python train.py --d_mlp=3584 --vocab_size=16384 --activation="gelu" --norm="layernorm" --lr_mult_down=1.5 --warmup_steps=200 --batch_tokens=[65536, 131072] --doc_mask=true
MLP neurons of a small language model. Each row is named by its layer, matrix (down: output weights) and neuron, and shows model dimensions 661-724. Each number is 50 + 12 x the weight over its row's rms, rounded and kept within 0 to 99.
A block is one neuron, or neurons of one layer that tend to fire together. After each block is what it responds to, as a language model described it from the Wikipedia text at the highest values.

L2.down1602:55 48 51 46 36 51 48 53 34 49 28 64 56 50 51 46 31 53 39 62 52 35 45 42 51 42 40 44 63 57 82 32 42 12 51 36 47 51 61 42 69 65 64 62 47 56 50 46 45 54 37 59 57 51 61 55 43 48 29 43 51 52 53 45
Description: Opening parenthesis

L3.down807:58 47 22 64 40 70 65 36 32 54 73 75 55 54 61 55 62 53 38 42 43 48 53 62 43 29 66 37 48 66 52 45 32 64 63 65 67 47 56 52 34 59 49 30 37 44 55 58 49 50 37 33 41 46 64 74 51 42 59 33 68 43 60 19
L3.down2347:61 14 56 67 37 33 51 57 23 70 56 45 34 41 32 46 57 35 46 25 44 47 45 56 54 36 43 56 62 42 50 61 52 63 56 56 65 34 49 48 56 62 27 55 46 46 65 61 36 42 64 42 58 52 85 58 47 53 60 55 55 59 34 35
L3.down2542:59 49 55 67 37 44 56 51 40 47 59 46 52 49 55 53 55 58 49 47 39 60 34 66 62 68 45 56 53 36 78 42 51 48 53 54 56 42 62 51 74 48 55 48 65 38 59 50 45 52 40 45 40 57 59 75 57 43 41 42 55 14 36 56
L3.down2881:39 60 64 51 55 43 33 69 57 56 41 44 39 37 56 37 45 76 66 55 68 57 41 35 44 57 31 61 58 56 59 49 51 47 33 56 49 48 56 48 52 51 39 29 40 54 52 62 57 53 43 48 65 51 44 52 51 54 65 56 60 34 57 52
Description: Mid-word pieces, military names

L6.down1683:35 63 58 47 36 60 59 63 61 46 37 63 64 37 48 33 43 50 42 45 46 54 39 60 48 48 38 46 64 55 59 57 57 44 66 55 49 49 73 36 58 41 60 43 45 90 55 69 67 46 39 40 49 47 37 55 45 55 62 44 60 58 34 69
L6.down2606:75 60 45 51 48 76 38 62 43 48 53 69 65 60 57 60 31 48 54 52 64 49 32 42 63 51 45 44 53 52 53 48 46 53 60 51 74 71 50 64 38 51 51 29 59 43 58 50 35 43 11 54 36 42 61 57 67 34 64 53 66 40 40 47
L6.down2792:61 59 57 58 38 58 52 35 41 62 75 61 38 38 61 62 57 89 51 38 31 43 17 51 44 45 32 58 63 52 63 40 48 36 71 44 80 52 60 28 50 45 58 38 66 55 48 64 56 54 55 38 69 48 55 51 64 56 60 41 81 52 48 35
L6.down3455:53 48 48 59 43 50 47 59 45 45 48 32 49 34 52 55 44 52 58 58 41 63 57 41 57 59 33 42 40 41 55 69 73 72 42 70 47 53 61 45 56 38 40 39 65 56 46 40 51 45 37 53 61 41 64 63 50 36 60 42 69 52 60 36
Description: Military and war context

L3.down2058:28 28 37 63 63 44 48 54 54 67 42 60 37 46 31 34 62 58 24 42 50 29 57 19 49 56 53 45 51 42 63 44 41 59 40 69 46 46 32 20 56 45 49 43 42 53 43 41 41 49 26 38 39 55 60 36 67 69 53 55 65 76 53 32
L3.down2610:65 35 50 45 51 57 51 55 59 49 41 37 42 51 25 41 37 49 48 60 50 07 60 41 51 81 29 59 59 64 43 40 35 49 47 51 53 37 46 53 35 40 56 47 58 31 58 58 61 43 41 55 59 50 47 51 63 39 38 52 63 57 61 53
L3.down3462:13 51 58 46 42 44 54 43 59 56 46 57 48 49 59 65 46 47 60 43 45 49 74 45 34 33 59 65 56 54 24 46 40 29 60 33 36 47 60 29 42 42 37 43 50 78 61 36 53 61 48 55 40 72 59 45 57 44 63 45 53 44 65 40
L3.down3477:58 34 40 49 41 51 64 46 25 47 67 43 60 49 33 48 48 72 53 47 59 49 25 31 40 56 32 59 50 39 37 40 65 28 47 37 51 76 54 52 46 40 60 60 44 64 32 56 40 64 61 49 54 55 40 45 41 63 63 54 44 44 49 80
Description: Article openings and table headers

L2.down1694:32 43 48 43 55 30 60 47 63 52 39 46 44 63 38 63 68 56 62 60 60 38 68 43 36 55 71 40 51 43 70 56 42 33 39 51 54 31 50 41 31 37 70 53 62 63 58 29 42 53 47 48 71 40 59 63 23 54 57 43 72 48 40 61
Description: Article-opening definitional predicates

L2.down814:60 66 45 68 66 31 42 46 53 53 47 54 52 46 48 60 53 52 47 45 52 43 68 53 62 58 57 46 16 61 64 29 49 39 64 63 38 65 40 49 43 51 67 33 60 40 55 55 66 58 64 48 50 39 35 58 52 43 29 53 58 40 47 45
Description: Word-completing suffixes, " and"

L2.down3402:46 43 30 46 62 20 67 57 37 47 54 53 48 54 44 38 40 47 26 44 64 41 54 44 57 54 52 50 52 48 63 46 61 64 56 57 54 51 24 39 60 61 27 59 66 46 46 51 56 17 49 60 38 77 56 61 44 36 46 34 56 74 66 53
Description: Small counts and quantifiers

L6.down357:51 65 47 39 43 46 60 53 46 56 49 36 65 42 52 60 46 59 62 58 60 56 57 56 64 47 63 38 35 38 45 30 61 46 45 67 55 59 59 44 40 63 17 73 44 43 54 36 57 62 42 72 61 52 40 66 56 64 68 72 71 52 79 64
L6.down1661:61 73 52 30 60 36 58 64 41 53 52 63 44 54 63 37 48 55 51 68 12 59 25 38 25 41 63 54 51 62 34 57 63 29 56 67 59 48 42 65 29 62 59 57 50 33 48 33 37 62 49 42 55 52 49 69 52 59 40 52 66 62 54 39
L6.down1756:51 47 59 28 55 57 61 36 35 51 45 48 52 86 63 42 50 54 47 50 52 61 28 30 62 60 55 37 39 36 43 31 42 45 63 56 63 43 72 53 42 36 66 44 53 27 54 75 62 46 23 52 51 31 42 67 52 54 45 64 34 57 47 36
L6.down2521:47 48 51 34 44 45 55 36 54 49 39 50 69 51 55 65 50 41 64 78 56 74 53 47 57 33 43 45 58 44 50 36 55 48 62 51 43 45 57 50 46 44 66 47 52 46 37 66 61 53 56 59 48 71 40 61 63 54 38 50 36 61 42 69
Description: Short adjective stems

L2.down414:50 44 33 46 50 51 44 44 61 54 40 43 31 33 51 58 56 54 55 64 58 49 66 38 31 48 60 53 57 62 59 58 25 53 50 51 44 38 59 40 56 45 56 52 58 72 65 43 62 47 36 49 43 62 52 46 72 44 45 49 40 60 54 49
Description: Intro-phrase closing commas

L2.down691:33 37 36 48 31 35 58 43 33 59 48 30 69 41 52 65 66 46 47 53 42 52 54 65 57 60 52 70 59 48 60 37 32 51 43 64 49 53 36 53 56 63 61 52 52 39 45 58 56 34 40 41 32 39 58 50 53 53 50 24 44 47 31 38
Description: Military and security terms

L2.down1448:59 53 36 50 40 49 43 46 60 57 69 35 43 67 52 46 57 44 59 33 67 55 32 29 48 49 58 69 60 28 67 39 54 74 39 54 49 65 52 63 48 65 25 59 54 61 38 39 54 52 57 48 57 78 52 58 49 54 57 36 60 75 54 29
Description: Mid-word fragments

L3.down1920:39 47 46 44 22 52 45 54 45 58 38 53 56 52 55 32 77 45 46 21 65 53 44 33 63 49 31 52 53 59 56 66 50 52 73 52 45 39 43 39 36 67 76 65 76 55 53 41 32 53 54 53 48 39 52 40 55 51 75 47 55 51 50 50
L3.down2011:63 58 52 51 47 54 58 74 77 46 49 60 61 46 76 72 69 67 64 64 56 44 21 40 67 38 44 51 69 63 67 56 43 39 34 52 46 45 46 35 44 66 59 53 64 54 45 55 55 48 51 49 31 40 36 61 45 51 44 58 48 26 52 53
L3.down2067:33 54 39 38 57 52 78 33 48 51 30 60 40 51 41 63 41 41 51 49 65 32 45 29 53 42 55 60 35 66 50 20 68 62 41 72 32 61 40 40 54 39 38 45 44 43 66 69 76 42 39 49 30 61 44 67 59 52 69 53 34 30 37 42
L3.down2915:29 57 12 51 49 39 69 62 63 39 57 63 70 59 40 63 69 57 37 35 88 54 49 50 71 35 31 37 38 45 74 32 58 67 55 81 61 50 52 55 60 59 70 52 41 48 50 42 30 60 64 27 47 24 47 70 77 67 60 39 70 46 54 44
Description: Political and military conflict terms

L6.down505:53 43 43 44 50 54 50 66 55 62 82 55 35 54 54 48 64 31 43 73 54 69 58 47 27 53 31 47 65 36 50 54 54 42 38 48 52 58 55 51 30 60 52 49 61 59 51 59 23 70 56 65 54 62 55 52 50 25 34 50 61 42 43 46
L6.down1289:63 47 65 29 43 33 55 30 38 41 44 63 47 56 35 61 81 35 73 61 42 58 84 60 58 61 56 48 40 53 55 71 30 57 64 47 52 41 50 58 56 52 44 67 46 93 39 52 55 29 49 73 44 80 81 51 51 56 35 52 68 30 67 33
L6.down3063:47 60 59 50 51 56 35 61 30 68 27 56 54 46 54 72 32 38 45 39 59 48 53 65 43 53 52 43 67 64 56 56 50 59 58 47 33 58 61 62 49 58 71 39 35 33 37 29 48 34 42 61 72 54 60 44 74 48 38 47 37 36 61 51
L6.down3326:53 61 43 48 36 70 42 53 36 47 50 71 62 36 58 51 64 45 68 44 53 82 37 41 59 49 38 45 40 35 49 60 52 52 54 42 43 38 45 34 61 59 56 46 58 52 60 51 43 60 57 44 47 64 42 57 48 33 36 81 51 67 37 41
Description: Military history, Slavic names

L6.down519:52 59 32 36 41 48 46 52 68 46 59 52 55 77 39 50 56 59 59 49 41 51 26 58 46 43 44 46 57 72 36 61 70 47 35 72 48 49 24 62 64 53 63 43 58 53 14 52 52 64 48 55 51 55 44 78 61 54 55 54 42 84 65 77
L6.down844:42 58 48 43 45 61 51 57 42 48 50 47 57 48 39 28 60 50 80 41 40 52 46 39 58 38 53 52 32 35 56 55 63 44 32 50 55 68 57 67 43 52 33 39 64 41 53 55 41 31 48 59 62 55 46 72 63 55 48 39 75 63 68 36
L6.down1911:40 44 47 27 53 39 44 55 79 31 32 29 52 82 46 67 65 53 56 28 50 55 73 66 30 39 37 57 55 43 54 55 44 44 34 64 52 63 45 50 43 45 51 60 63 22 35 64 70 78 33 49 56 46 57 55 73 59 46 34 57 34 44 49
L6.down2898:38 74 47 58 40 42 49 68 82 63 55 59 76 50 41 42 59 44 47 74 70 58 66 49 42 29 55 47 56 65 36 67 56 37 53 54 54 67 62 47 44 42 41 33 49 57 34 53 46 54 36 53 54 50 35 53 52 36 60 41 52 99 55 70
Description: Pre-noun quantifiers and modifiers

L6.down64:54 49 60 33 44 41 55 58 58 53 32 33 49 51 42 48 31 46 57 55 44 57 49 62 49 67 48 40 42 41 46 32 61 41 26 45 38 49 49 66 56 64 48 29 50 41 48 48 53 36 37 31 44 48 58 39 44 27 32 53 57 28 44 66
L6.down179:40 53 48 73 56 61 45 50 52 24 24 26 75 49 46 46 57 44 53 46 42 35 58 56 57 64 50 75 24 61 79 44 20 60 58 35 51 51 73 76 45 31 61 43 53 53 49 61 62 51 65 52 38 60 52 54 19 51 52 53 31 44 24 31
L6.down358:51 28 35 50 41 65 70 62 47 63 55 39 56 58 54 67 54 32 52 85 50 40 52 53 43 34 58 26 27 33 32 65 36 66 46 61 45 45 50 46 41 35 69 78 55 62 50 49 69 42 65 31 18 68 51 48 44 30 44 28 70 72 49 61
L6.down1949:41 43 70 53 32 43 50 46 42 54 32 49 68 55 55 66 65 58 57 68 46 46 40 73 50 41 26 66 57 65 65 41 68 42 41 71 27 55 47 55 52 65 60 47 31 60 56 49 56 51 57 54 37 42 43 43 70 54 69 70 51 57 35 55
Description: Category head nouns

L2.down2453:44 58 54 60 46 64 51 50 57 41 45 68 50 55 41 60 58 65 42 38 36 44 26 60 53 35 49 39 36 53 24 58 56 40 69 44 29 58 55 45 52 51 41 32 66 51 51 25 50 37 48 68 50 43 37 39 51 29 44 71 57 72 51 59
Description: Infobox and table numerics

L3.down332:48 19 79 59 35 75 60 25 67 49 51 61 50 43 60 57 44 59 44 34 58 46 48 77 43 50 49 60 29 45 56 43 47 46 36 60 53 58 77 24 55 41 50 66 47 34 18 34 66 36 48 74 55 48 26 61 64 66 26 48 74 42 34 55
L3.down742:45 69 58 59 34 57 41 50 67 44 53 44 65 20 61 71 44 33 36 71 65 42 34 54 30 26 43 65 59 40 53 39 43 41 57 35 55 36 51 57 43 43 52 62 46 33 49 64 61 68 54 21 62 40 38 73 61 61 51 69 43 62 48 41
L3.down1887:45 34 65 66 54 51 54 37 60 63 51 27 60 49 66 35 41 52 43 53 41 39 61 48 54 29 42 59 38 45 51 46 45 42 32 54 44 65 63 38 62 53 42 38 41 36 27 30 75 39 70 57 42 67 54 79 54 71 50 48 78 58 47 44
L3.down1889:43 49 56 61 60 45 56 29 51 37 49 45 38 32 34 47 59 51 34 50 35 41 52 77 45 48 42 52 42 62 62 46 46 30 33 57 42 77 62 28 33 50 55 40 41 42 57 41 67 54 64 58 43 48 40 44 53 80 36 41 37 65 37 41
Description: Sentence-opening phrase end

L3.down415:30 56 47 31 64 39 44 64 46 54 22 51 28 45 47 50 43 44 16 51 39 46 39 70 34 60 51 45 61 55 70 39 62 60 42 48 48 59 42 34 26 54 54 48 44 40 33 62 53 59 28 45 51 43 72 28 45 57 50 58 73 73 39 73
L3.down841:36 49 58 45 58 66 57 37 55 53 71 52 55 59 58 44 56 59 49 61 70 58 65 43 49 42 60 34 41 46 50 59 72 60 42 57 44 76 70 35 57 52 51 67 43 62 33 60 48 70 56 63 52 50 46 61 42 62 24 55 61 51 36 35
L3.down2446:64 34 54 56 59 56 73 48 46 51 58 40 61 29 55 54 49 39 54 64 60 43 48 67 40 44 40 36 65 65 79 45 51 39 45 41 56 64 48 68 28 43 63 39 49 67 27 54 40 40 38 36 52 66 46 48 42 48 41 57 34 46 52 31
L3.down3464:64 66 57 49 35 49 34 43 51 38 65 69 65 45 30 48 46 53 23 52 55 44 52 70 39 49 61 69 41 47 53 55 52 33 46 34 54 37 35 35 19 38 51 54 39 33 72 60 53 56 65 68 58 46 38 35 48 61 41 49 45 78 62 52
Description: Clause-linking verbs and relatives

L6.down675:49 56 52 31 38 10 38 57 54 64 37 56 59 61 45 48 65 57 45 45 37 57 31 40 40 45 45 37 24 76 54 51 62 71 55 53 54 60 49 40 40 57 63 57 57 38 55 40 40 48 69 39 50 25 49 37 40 53 40 54 38 52 21 31
L6.down1815:61 46 69 52 33 51 43 61 54 53 65 45 51 26 69 66 39 51 47 60 28 44 56 62 56 50 53 47 61 56 64 39 39 48 39 50 63 44 39 40 42 33 69 53 39 42 57 44 52 55 51 47 58 50 46 49 52 39 62 75 56 68 44 68
L6.down1868:30 30 34 53 61 42 42 41 51 38 54 65 34 67 38 60 73 56 44 62 49 51 63 47 51 31 39 60 34 67 64 48 50 23 38 52 30 49 55 55 71 45 43 65 31 37 84 43 34 41 32 44 46 49 48 51 41 48 58 42 42 66 46 48
L6.down3285:58 66 60 31 70 53 81 38 46 47 26 36 45 52 34 70 69 56 51 45 45 71 48 39 62 40 55 62 55 57 53 47 48 49 43 50 74 51 55 46 62 46 42 49 76 53 41 52 55 36 24 34 29 59 48 38 35 35 45 34 70 51 55 48
Description: Year-ending and decimal digits

L3.down224:28 74 48 39 31 46 32 51 38 63 40 50 69 55 31 32 50 37 45 54 69 62 81 48 42 32 58 61 54 33 74 53 57 52 33 47 48 83 42 43 55 34 42 59 56 64 52 85 28 53 46 60 58 43 28 54 60 62 51 65 53 69 58 46
L3.down1079:71 33 58 34 37 39 36 58 58 79 55 58 36 46 42 44 33 45 54 71 40 49 56 36 52 61 43 57 52 40 61 50 46 49 58 40 52 64 43 56 49 46 66 38 46 39 44 19 42 70 48 37 48 51 34 50 44 32 55 25 44 51 62 64
L3.down1252:63 46 17 62 33 49 52 41 64 64 52 32 37 40 64 44 50 34 53 57 32 42 45 48 90 52 56 64 60 54 68 59 60 54 53 46 51 64 23 58 58 63 40 63 55 45 52 47 31 46 77 45 53 45 59 58 36 42 56 55 71 62 62 55
L3.down3134:39 44 39 46 51 30 45 72 48 40 67 28 34 72 72 47 43 36 72 56 62 71 47 52 64 49 42 48 30 30 56 47 37 42 62 66 72 47 74 39 55 60 43 53 62 44 51 49 36 33 45 68 52 63 41 52 51 43 51 47 34 47 49 36
Description: Adjective-completing suffix pieces

L6.down197:17 58 46 42 41 62 52 39 68 64 49 56 48 22 38 64 73 59 44 64 46 74 59 38 44 43 34 65 23 57 51 71 69 48 54 48 36 64 19 55 49 60 36 48 44 52 28 58 52 60 51 56 50 46 47 59 61 70 45 50 72 75 53 70
L6.down1844:62 64 53 38 45 59 52 37 45 57 62 30 53 40 44 54 48 33 27 42 48 47 44 39 26 54 56 40 46 58 32 32 46 52 51 52 34 58 35 51 47 55 44 68 47 48 62 46 67 42 52 67 54 53 47 77 61 49 50 35 62 63 66 46
L6.down2014:49 31 68 51 41 46 41 39 64 68 52 45 45 35 54 67 34 49 43 64 45 47 77 58 60 34 68 52 27 32 42 76 48 53 44 37 51 55 46 31 44 57 44 51 29 51 67 30 37 63 47 74 57 59 31 41 62 81 30 60 64 58 57 62
L6.down2511:27 40 58 38 54 52 72 55 57 45 35 34 45 52 43 59 66 61 49 84 52 67 73 60 54 59 61 51 36 32 44 69 55 35 38 70 59 61 22 54 36 34 37 44 29 53 35 57 58 53 48 50 35 58 63 36 43 58 41 52 61 79 60 35
Description: Verb stems in predicates

L6.down1865:56 64 44 51 70 49 41 45 51 52 26 63 59 59 45 70 45 60 52 73 46 50 51 45 55 34 68 44 53 49 49 58 64 72 26 77 70 41 58 57 59 45 56 49 48 60 51 39 33 43 57 55 45 46 52 62 55 52 47 54 48 39 58 46
L6.down2963:56 41 55 63 55 58 59 57 56 38 34 50 55 54 27 53 58 53 39 18 32 47 55 54 41 41 56 70 76 68 44 49 67 61 50 55 36 48 28 25 55 59 65 27 58 60 73 56 68 65 70 69 54 47 41 51 42 63 75 47 34 48 55 43
L6.down3112:61 50 47 29 63 72 61 33 65 85 48 33 67 69 57 72 52 70 35 38 60 61 51 39 80 39 56 54 52 58 52 40 59 44 70 50 72 40 49 49 41 38 41 58 42 47 60 55 43 46 56 34 34 24 54 59 44 62 63 69 39 46 43 42
L6.down3287:40 64 53 46 63 52 65 30 66 52 49 43 56 44 73 54 41 50 43 46 49 34 25 30 35 56 39 67 44 63 77 63 39 47 33 47 39 57 49 62 46 40 48 34 64 39 49 47 35 47 46 55 53 48 69 49 30 32 55 54 28 51 52 45
Description: Foreign-word fragments

L3.down2216:52 55 41 59 46 44 54 72 40 34 44 40 62 60 77 37 26 30 60 48 54 36 62 34 49 49 61 51 34 34 56 10 39 56 41 33 50 62 54 30 38 74 37 58 53 48 66 68 57 50 46 38 40 40 29 72 46 47 61 56 49 57 57 45
L3.down2665:48 44 27 53 35 64 35 41 50 47 54 69 62 51 56 63 60 78 48 24 44 47 59 42 67 56 48 50 40 40 64 41 50 67 32 42 33 44 57 50 29 36 57 30 52 40 47 45 53 45 48 34 54 39 26 50 51 58 35 63 43 61 55 57
L3.down2752:46 54 67 66 39 49 47 60 41 51 61 56 61 43 20 78 37 48 67 68 61 44 56 49 34 57 38 34 45 30 66 52 58 63 31 35 39 64 33 46 50 33 40 43 55 72 57 66 62 29 59 48 37 50 51 35 40 51 54 55 45 59 43 33
L3.down2859:56 53 55 48 40 31 62 60 61 45 48 48 45 42 36 59 47 49 42 47 64 51 53 53 60 52 56 57 37 50 51 46 48 46 45 63 45 61 27 55 33 58 50 26 41 42 41 72 52 58 52 81 54 50 55 39 46 51 69 67 59 62 30 57
Description: Early pieces in split words

L3.down346:64 73 61 43 64 56 43 53 53 41 58 69 43 58 58 56 79 57 28 52 38 45 45 43 51 43 35 48 69 50 28 65 59 51 46 61 49 50 43 43 56 41 38 35 47 37 71 51 32 37 36 57 54 71 28 66 30 60 35 35 57 24 54 25
L3.down1090:43 43 47 58 28 49 34 57 53 43 50 56 45 76 47 65 51 40 35 47 47 46 56 45 46 64 45 44 50 54 14 65 53 57 41 48 34 39 70 59 36 60 45 64 57 44 43 49 41 49 67 42 47 48 50 52 45 36 41 15 49 57 48 46
L3.down1478:52 53 63 79 50 62 51 47 50 50 21 66 59 38 43 46 70 57 39 55 44 44 59 38 53 61 36 73 34 50 61 23 45 44 58 41 46 69 49 45 57 76 39 53 63 46 43 52 60 43 35 57 65 55 51 32 52 71 40 55 54 53 86 51
L3.down1630:40 40 45 20 24 63 27 43 64 68 68 58 46 50 40 49 55 63 64 64 49 38 40 40 41 56 64 52 60 42 60 70 43 64 75 50 62 34 63 42 56 52 57 14 62 47 56 65 61 62 69 59 65 37 30 48 63 41 52 51 78 56 56 70
Description: Table cells and decimals

L3.down2089:59 39 54 51 60 46 61 30 63 45 45 55 32 34 35 50 54 47 54 49 65 64 41 33 53 56 56 42 43 58 79 18 50 49 41 30 62 52 52 59 58 62 50 46 27 60 49 38 53 53 65 52 57 68 36 34 34 45 49 59 32 65 53 57
L3.down2802:30 26 32 54 44 61 58 66 40 39 61 52 51 53 57 49 34 40 67 43 31 51 34 44 34 54 56 55 57 42 36 44 72 49 43 60 48 39 57 58 49 42 29 45 34 55 68 42 48 47 47 45 36 61 36 32 51 47 60 45 52 64 34 43
L3.down3024:34 57 42 56 55 43 48 56 55 72 67 50 58 49 46 63 50 53 40 56 39 50 40 25 58 37 50 46 53 45 66 39 45 56 52 72 57 68 60 36 42 54 32 45 59 54 46 44 52 77 65 37 53 65 37 48 58 59 31 50 53 81 61 34
L3.down3097:70 58 47 46 58 54 67 37 45 61 38 61 39 41 51 65 55 32 56 45 47 49 49 40 45 55 31 44 45 55 93 28 49 45 44 53 40 46 53 60 47 79 47 55 55 48 48 67 55 76 60 50 57 65 44 43 39 42 50 33 58 66 46 44
Description: Opening quote or parenthesis

L6.down254:46 39 48 72 57 57 53 57 75 71 52 55 38 21 41 45 58 55 59 27 45 68 48 29 43 37 62 42 59 46 40 75 46 42 55 44 50 34 60 56 37 44 46 46 46 42 44 63 56 41 44 43 60 59 55 63 76 26 39 70 64 73 62 66
L6.down416:56 44 44 52 42 41 44 34 58 55 53 66 43 44 63 44 48 48 44 51 55 47 46 48 34 46 52 50 65 58 95 40 50 51 63 52 45 43 54 51 52 39 44 44 46 63 49 40 40 64 73 63 48 50 32 35 52 45 47 47 59 99 76 46
L6.down638:59 50 34 59 49 64 48 39 58 95 63 55 49 54 43 59 56 45 43 36 60 48 55 43 43 55 48 47 56 54 90 49 50 54 51 52 56 51 48 33 36 59 41 51 43 54 50 55 76 61 64 38 44 52 49 58 49 43 52 53 53 92 55 49
L6.down731:66 48 52 81 36 61 55 60 55 53 62 42 63 68 56 55 57 68 67 45 55 57 38 48 44 49 47 47 51 56 66 62 59 52 47 53 66 50 44 38 53 76 46 47 59 52 61 52 42 58 54 56 42 44 59 54 49 53 40 75 54 87 49 51
Description: Opening quotes before titles

L3.down18:70 33 50 48 49 39 37 40 66 73 50 44 59 60 44 58 50 35 46 45 56 66 64 47 38 68 52 44 64 45 57 38 51 45 60 54 54 59 55 40 47 64 47 49 40 59 37 55 54 46 35 54 54 59 46 63 42 38 51 45 39 55 79 57
L3.down741:39 60 70 55 72 55 46 51 54 67 36 36 54 47 42 40 49 61 36 60 50 41 56 60 52 40 52 55 53 47 56 39 55 50 76 56 43 50 37 44 51 53 27 46 42 42 56 44 63 46 44 57 60 33 54 66 72 38 62 37 50 54 51 52
L3.down2283:52 45 47 40 59 45 48 49 65 62 48 24 54 46 31 51 48 51 54 35 71 50 36 57 40 53 57 46 46 55 67 54 58 44 39 64 25 32 39 46 32 81 26 58 48 20 45 57 55 48 20 58 44 69 59 75 58 68 65 44 56 64 50 69
L3.down2989:51 36 32 53 41 41 30 35 66 65 25 28 81 51 35 70 56 44 64 37 45 60 62 64 55 60 66 39 42 44 67 48 51 45 54 78 31 41 29 54 70 63 33 46 65 44 16 41 57 57 51 59 63 48 61 76 57 62 54 55 48 76 50 68
Description: Quantity words before plural nouns

L6.down1052:41 57 90 58 36 69 40 65 35 58 41 61 50 37 59 70 47 39 38 28 47 48 44 44 44 55 51 26 34 49 58 54 56 56 49 56 56 46 63 58 41 49 47 35 36 41 67 42 53 46 36 51 58 48 30 44 58 61 46 35 48 13 63 50
L6.down1066:51 50 72 56 46 61 37 44 38 49 41 44 55 26 51 74 44 49 59 37 57 40 45 43 27 49 36 54 55 53 55 45 40 32 47 51 43 53 60 36 49 51 86 45 28 41 42 24 71 44 39 61 45 58 53 58 71 86 46 48 47 66 21 65
L6.down1502:37 62 77 61 58 40 60 43 40 62 57 55 54 51 44 34 17 50 42 26 37 73 62 35 48 40 39 54 47 46 46 57 37 56 56 41 34 40 53 32 44 42 79 43 20 48 49 40 58 26 46 44 63 45 59 44 69 75 47 32 43 45 39 35
L6.down2105:14 45 59 60 60 54 49 52 42 65 38 54 83 47 46 63 43 51 55 35 31 39 44 61 40 58 43 23 60 95 53 52 42 39 33 49 40 59 63 43 57 41 72 58 47 53 52 62 64 32 38 63 55 44 45 72 54 70 50 73 51 60 36 58
Description: Sentence-initial clause end

L2.down1581:55 57 76 55 64 54 51 52 45 42 18 48 36 72 36 53 43 50 49 48 58 56 52 33 41 35 49 52 52 43 29 35 62 60 40 53 46 58 56 39 54 46 47 33 46 39 50 54 40 58 42 32 52 53 58 49 52 32 34 44 45 53 37 54
Description: Mid-word subword fragments